MLP neurons of a small language model. Each row is named by its layer, matrix (gate and up: input weights; down: output weights) and neuron, and shows model dimensions 0-191. Each number is 500 + 50 x the weight over its row's rms, rounded and kept within 0 to 999. Numbers have three digits each. A neuron's up and down rows have the sign that makes its largest values positive.
After each neuron's rows, "fires on" lists the tokens most often at its 100 highest values on Wikipedia text that the model never trained on.

L2.gate53:623534508550474494387458452444477368557537580485517524456520450543451557529535531490493505560498445486435443450620327534567559432523496505484484474551532484392508484551443432563597453478531478537450486507457405503512565461585478526432510536472511474511398489535538529592494571528504498524588500523416506475441550531517478467539536476494508541537522541556435495483515491484438481512424430497498524523418531541492423429556456562530509468566497434489569517502544480369361429499512521518505556505582467477467486510510398471531477459502509456466573569514431457492490552462444440538
L2.up53:542497486539518501547562437433476389487485538561483602498491475564477567551533534549434509506571516476495512463450472439520425431435514422490548470505559515499480413487456488436536481350455492513416476441440463486524516467425556534424458474597468456485452508557545460539434556571454476502431565597553580418519505537572484492509568513418513569526423436513493495591514576414541513490526511574542462523484456473383536435479559583371570483465484465457484485457541438468539452494558578555526521533568511540483465467482504557608509496592512498475542553525517501458565440537488408561
L2.down53:437549453537491464576516529605557562500466467550559454514486477536569607508566420458523447451557505535547505530398464464500438491559499516462454458563532471478471431469497554488447528483469473525509467453549503509549534549432531485433445528571552474492472540511404452515464496461424412460545608511571506510504489432518511552503485539395490550445404493505548567605472485467560580528568499504514522540486476436423578539543503496423560464369487577548482497552532513566573538584512551522455561572602562458395455496471517560561547514481429449514409468552532444531508517558504572619
fires on: "ash", "ody", "atch", "air", "ive", "oad"

L6.gate93:560511447479452459494451476476556512544497424511605589492557475518534501625510576459470545525500481512538485483509410602482454455508511636427495442452448374526518530382528498473535466481534479496464557469457459477485466569557544474472596506412523540478433590506457475506614522515482651444530454553398502566483455478496571522488469519510464543569478447488492514506528399488585453500503453532484451499483537559475417448485460453449547492534496495488466528436565423421457439536535509444465595422537419431460509522500442467460662461455494488530524561495462503536464559511505470544
L6.up93:508507447535542534535501536462537511571449483493554621476570458527555528552606484569473480520512494416507510504423505580464483505476487510500470450515406369499449523461585460517545473482563523403492524443454536437498421536524569498473479469390545484540591508592452559509591492409555584497491480533507517523501458499448565574526494513503383529476544462432479458523601414504463395489519549483509435509512439506455541455500517400505432500558408487487436516497615525411517585491521399448497558476503494449465469492457421497460596494444576447500483526604526529519449530386520530502
L6.down93:528577576529522499557529565445528527549481522458346497427576597529569500476571459592533426497505489441457476502518495509551495543466574353545529505553437427498424402522564518499505429480560437537528470419561492481459546449455493558508536591499553464560522451510445509480418481401526460526506532476583527516439439554454485503490453596430484538438511493457486476531557491467468464477503474532477481535543415425505564446589483506595565503548447542562505490552400558533561495483549426455458443588521484524556452512454438539568339528527494444490506502563494512482469421504475481493
fires on: ":", " /"

L2.gate342:530485425502488506446433506526472529493515418408526415524488511557445449547519477488481608556534518490509458489551509442442460490514543601530583450479513504544634451491496488549518428568625413482475547461483462483493396459569488466512484534477602475504504476542415453520534527410445507498424488602469461586478458509503485466513539457548482541508440458439473522580502472540499504436548456565442516548433536587504472424564484495538508507599503438550433566455470438492538377523483501514526622488452576436487511553532426468391560584534454459572527411605440534454552523481505484487
L2.up342:476559425512574570500497491450517491516487501467475439488528438491453504502536517524505485553596439480519462462511468450406513526464514583514524481479551502474531459535530533555538335602589401475448570534527396511519416500511439490562419480499603421528543426563436454549576566474441500451412477611447481502470446463565499590444561467565474515592484414463508482542523416554507483525600488522451493501474553538514448399559459483534499468571428504547433478487444521466507476526530507620542619457403483520509525520494453484492535531505438542502476428521508624472487545510486476438
L2.down342:485587503469508532498481455549521462486501448515389461500499511505481486540494448495477448584561500446497504432392502429434508515476492536500546524569594535465515430386457568560532363526544504468465597517508517627456445502474459475591524482469548475472423445572447433472525600414542539453517525509551550531575516556492504456450545490572433552546513436554512490563504468515534593516527481482504407558510519497522498488533480530558514455541520561513542435490449683424471402588541523508432565551565502483520439655424541520518496568466477471529511493523497544451502529448492552450
fires on: " cl", "ootball", "^{", "ling", " stat", " /"

L7.gate175:510490619535520450467494523457535500583519513525557552527542388438484523404579457497490435515522510484474517482559489380493480477503504494507450419601507489472533533359417476517518591510498497519434514536592538534560631507598589444587523650541499555469511475480503546441560537514524505412475515435469468578524423545572456448536534500454478461412543472466463510472478446568515497521544521495505508463470484458537541506490463515547596563512486407576557500529490493355479462466447592432532506538535470433540505520492508512487500567542511515570512449436525521511563534444438617446
L7.up175:525465577599442518450339551520565460526427504520403436500521552486529481421426397557498469473546481496489543539581523469596485516494550425541422526620466547507524620416459528463507562452469477410535515579595463543440564460525513550514481528571386491470547485531456499474562438530448556512430508442465582657519510494458570461428384537469444579391474483460504488501519484489511458541466480467516457499500447478471515514512475512492543513462463491479523440564458460474512492479536468424525445483467504558548476520475564470499530484519537501514560397484481447566520449405478474430
L7.down175:484461516400468548539394482533464516506644482524505459549503490583478466469541506532493575510493426522470547522483461493545655530493453497670419483490525519542529502541544478423575479539443566478465518457477438433534495498472489457440493534501416431614423508505500501498409456469495428485532476541567517533493513436538569462515470553573466458477647536507448514433558556438533559471555513507464413464581536428514584457431508466470480539491465599496483472550519462517524442511436543538573416540500495467465636488484545497470496511557398517542557449503520500583502519506488543594
fires on: "o", "a", "ou", "e", "ic", "in"

L7.gate288:519465472537493375491370530488519510474479526485443496479554458534532593503531452474415536507489518532485476519493548457465553502540485469483535553547528489548456515501529417541497596510482480402529526563567391401508417579469489488434541442443611597514471482466511484560510454470500506453521465513354416635455467534428611420406453541529480504401569550562482493638493480528498516426527446434537422510540504411554459494467447575551462506482522511558486505423448496496512450541545502514571519590485443443468537455515504481533591534441513563459492552450479480549431458492493510526
L7.up288:515470463506473504531509515397488464390478482495474563426533550501522586453382516477502540515534499534436469405485444445512499568553489575483520517491487461553557494457493411459520523456515442435593461531488512483469486407430481456550493416572619509568481431504447436540491454508450557445446443417482459552527387427479577433488482561537425516474543510457447503573448413533510505513489476496519376529527547524487368520472545504497429504495549469499456500399480425517460541603565581513610502455475485547475482546479547573477589533536414564539506528506483444596399459496493458485
L7.down288:490472479444518566506462514534471496484510558531400534503553459395436517479462394525448478482495442508526550449493542508516378441518625474475469454503463559508552510574534629417562497461601419508482445455523572547550576444520487464554460501581506384504481528620482497400478575541552494513501465525564482566472544554444548525512529587443540465480462497539479496490573501500518593506507520453517446527457480553561620483556489457413545444562473499515471515491495454515485504561537490471574519399429536534456403470596538460554488443588419478517525535409552557532521487451565432482
fires on: "ary", "al", "ed", "fl", "ial", "red"

L8.gate280:474529574539509561479523468534598537624518482425539478493466483472446402500484564488524526532599550560474508483547498412540572505518543424505527491586534433444403509496547567479585565495476550632586527505550540538475512599505551463532411463474493539524533424476520581469474542510564450481393549432495496466525452420461474399506429486486524512427419474531583498565490444534480467543502552485547518507538457431451535542513547621607479467495477471555543561561451533389510536603445519428496521532460516560522549496446494542458571446555526513551448448530466460444549426519503535434
L8.up280:484562461558515526432513549446432452521526478592489486480553447494570465438592488520483447443484524465466480441595564639531493521459403509500487470530494506493539424548484528624488462535504526388511570525470476448517446419431462504513511498462454547573496429504560587419500464406443532520454487487468469465479478530553512448426487467548502471462495641483430498486467561506437531386536441523452494510525450514468580578500477618434456458544555399488446563558482529464590576494581545455503449531543539423574450480496566453514434550459455518495428396488404538464511507470490504499
L8.down280:601436503478550448583501541555479511461553526434434542505496575470472615552465543461463468495480492504492566464512568424484589508556564381447421474491437519579497499488534489462559563480547455523501536506471567520461516544437581505518512448504499560484537482541459351448453506500604375461544526559487587504449498470511540520542422585451526400474521540562551484549348418544494418535516558395588497495523515486532562526450518465444549498555549519572499475561449512557498455468519496539483496563423539550445569500513513488552577553388471533492441530490496441477509508547591504522
fires on: "i", "el", "ic", "p", "-"

L8.gate362:629504335525412544554517508477546554532501463441521480569528491493459493485603437442491536596545527533473553412526442450476480448576466558576481452501599388505556517501530474538483421574522552534541518462548461497509579573452532426536536545523441500491475457551581523524507501488501538544542447483400466449592590480539456494489490522504457447443398410498551476538442429462451480500464471493510427453442478416432597498457495540525513403457517546459524513507558496441474499541377508446547516478481625406447535569497523459454461503590510530429504487479533439518530548515519515501
L8.up362:596557521441468552428612589455524510599500510533408532539572535513446538361568430498487504554574550532486516421502467472484541494556664549501497467458540518492564474487537449528478466507566603443545500593465447459591531543423469490485564548522451600483516504481437500476492515448489451471553545545459448451548463514534532423425503569565541386483498552451543533467531470458543465535491413554467538577517478527444538565512462536505519522547529557423551485491491467550386561457479537563479576456424500433480514517464530561486478430573437440480537433515532407502534482518563508497
L8.down362:506470486434496505452548400477530514521634553446526449514553430469577513485522437562509507447462440488490483560500431465475504528582427440469431533439583451468521414520484469404454476559600517481469449452485617526471491431524472486487476408475513524534549421553487475488522556483466518401530482434418494553480454584545596585486512431476523415434525402499450444497403498491477504580487460545573468543500495521513427400478444482514604450496510443665567622397497534413505454455507498443541553490445572487488525482526504496501559578499496494510467540527508475475548517522472507509
fires on: "our", "h", "i", "is", "el", "et"

L2.gate220:509476464459386453433387467519459470603464558508604457554527345526535498455565552524492443544489507563561459427488445495521471509541466477469501535525505505523527547521558457500468471534447540473594514555450472490513541495550459540474516448433477548566499545441547504548527569514381412544593487475463464475431497498496526501494484522446545491467470632457526472526534513554479514454492458613446607493427453447516434387499445539518492509539430531492456469452516567457510509512554624467545525392568484554384407526516411465528500440515556542433524575505475522446582526555539511519
L2.up220:572376470309465462501531476465434507559524515605602439531563432509484551421511530560410449476545491510593427416510544523539483498472589453517522418494507506507506490486540555492528511505537480440478523479410416481604537456434447502471477487481445553530614507509521520574490593549498448567570484551519448551467569515527511433520513506399583513540530561546551535547497528526465582530506490613512522518441467532432526483470477541459540558579538540461460484455506426455447508575528555575558518529557521507412453561405472540499474461537504577442438518514535581470464502505468486458
L2.down220:542489520485536541538572495559440466502453504526478539452477610502499588577543525512438442531445475458479521474440534501510511483511407399533499492572508450379529467461498541541536493468518432441458489497612438506479524433477427533489412529520538487449494514506448388475454437512481454571523371554472448460546474423562615530435512579501534548532493522513616487583479571504490425518534438468471517522482442579431592446470540546406459485470523547581537503437515584426454536439524389552551437609427534502468517543439543482535414559518429433476533472490495441427491481489493537484
fires on: " st", "ody", "ase", "-", "oad"

L7.gate254:537459555545533455446440544492523483576510515453479533558454525481536363488508496517478472475502437522377550481529470416518407395555323445562492454485510504432491551559474517551539520483541579482432513579532521444505454549579488490509543539509480540464465521479476563501579560495495539529449499542474490463362487548453459505499569522492410552482462466533542482560504507528576499426558470499477517506481429478503487573446526541552561491566518459479571543540419532340458476475501560452477608592508497504502534476528429516457439542552586436541434437498544447477485518439536634435
L7.up254:566453557537417499538531560496512397522410401438459419568515518527488515477575419509617489468562388500386543516470400455600495419534435514555455515551503464414537617596389494544497482427557516525514526479508458454482412549583522506582591567485534458568518558488454532512593509457525560482439493502469514463414478553519493407500530516510505517433476474525547459477476461504576506452552526521467528527451498489444450612543492531487479497436479537398516477468419435417406485475510472477471507516508552413512466606470475506465494511451509521493526471543518453550579512480466559469
L7.down254:558477493449436499495461557473478480465521429497507492567485515571401495570551465379538401567518550571575509628495507495506603507476494488497491485466535466492568582471449572511526423547425446428535592552484505529464544482435510461451500585550428545569515468468515472529520452505416453542458540546473505515557594519571516449494483572595449490493433520498485526452478402448487518518586645512446447511457460505528415405474515518465440562471468482513505499531572574461478524490446322451485496484415589485497507510492463555518569563514449504523482413518561506573527477563454527461
fires on: "ic", "a", "o", "an"

L9.gate23:441584563617579459495510473546532473550508491397532575537479545496591550575485527438579542443442462492481465493491469500457497494460501464389431369483625501472466485527471505535448563558496490480514496539572552478567509460466548454538487496521471523326457566554447530521526564425517615570522521527584510480506518569536505487514451439539539427498484507558521545480453527484482494467477461469619495530455527493486465598454514494464540436508492483543470503531543574502444456469414510486603559484491492586477558455453486389522484498597554490456423521486486448428565376509568544474
L9.up23:438544539550512579455518504506521503534439524533466566511481472560520477492482491477566503480534482515518457405500451547410506512500515496498586447509484404522430488466513445642501553513495474451476474592525418517531565453409491510573504456533602599506452501467493592431549554413492587498495534580553423411484547432595490519471502530579464526473574492565496552544439565469408457527442500526501485547584505483508536451437582464446506502531557414447563456598553549524471533489449447527516544532441477511492524415534577492536359464476568522479525483592444522419446461450377529515
L9.down23:571441523543500505427590606404459440513581472418460551421483473566462473442492494620489447592507539500444548428544494387495491499525523449585494505480512551492432475577525512468513551525481474490496424516483450462522570434426508476512510584588540607584528439524422485432466395583462465546374516520458505567473513503523488500556530482563476551492447418462504582567431534532469397500527536504508475449579430533456518449517476413546571501435455412544498456507458451487502484440475568408523519551501434408489479458513464570507497500512483575557466507531541553568494572540492537502
fires on: " ", "ly", " not"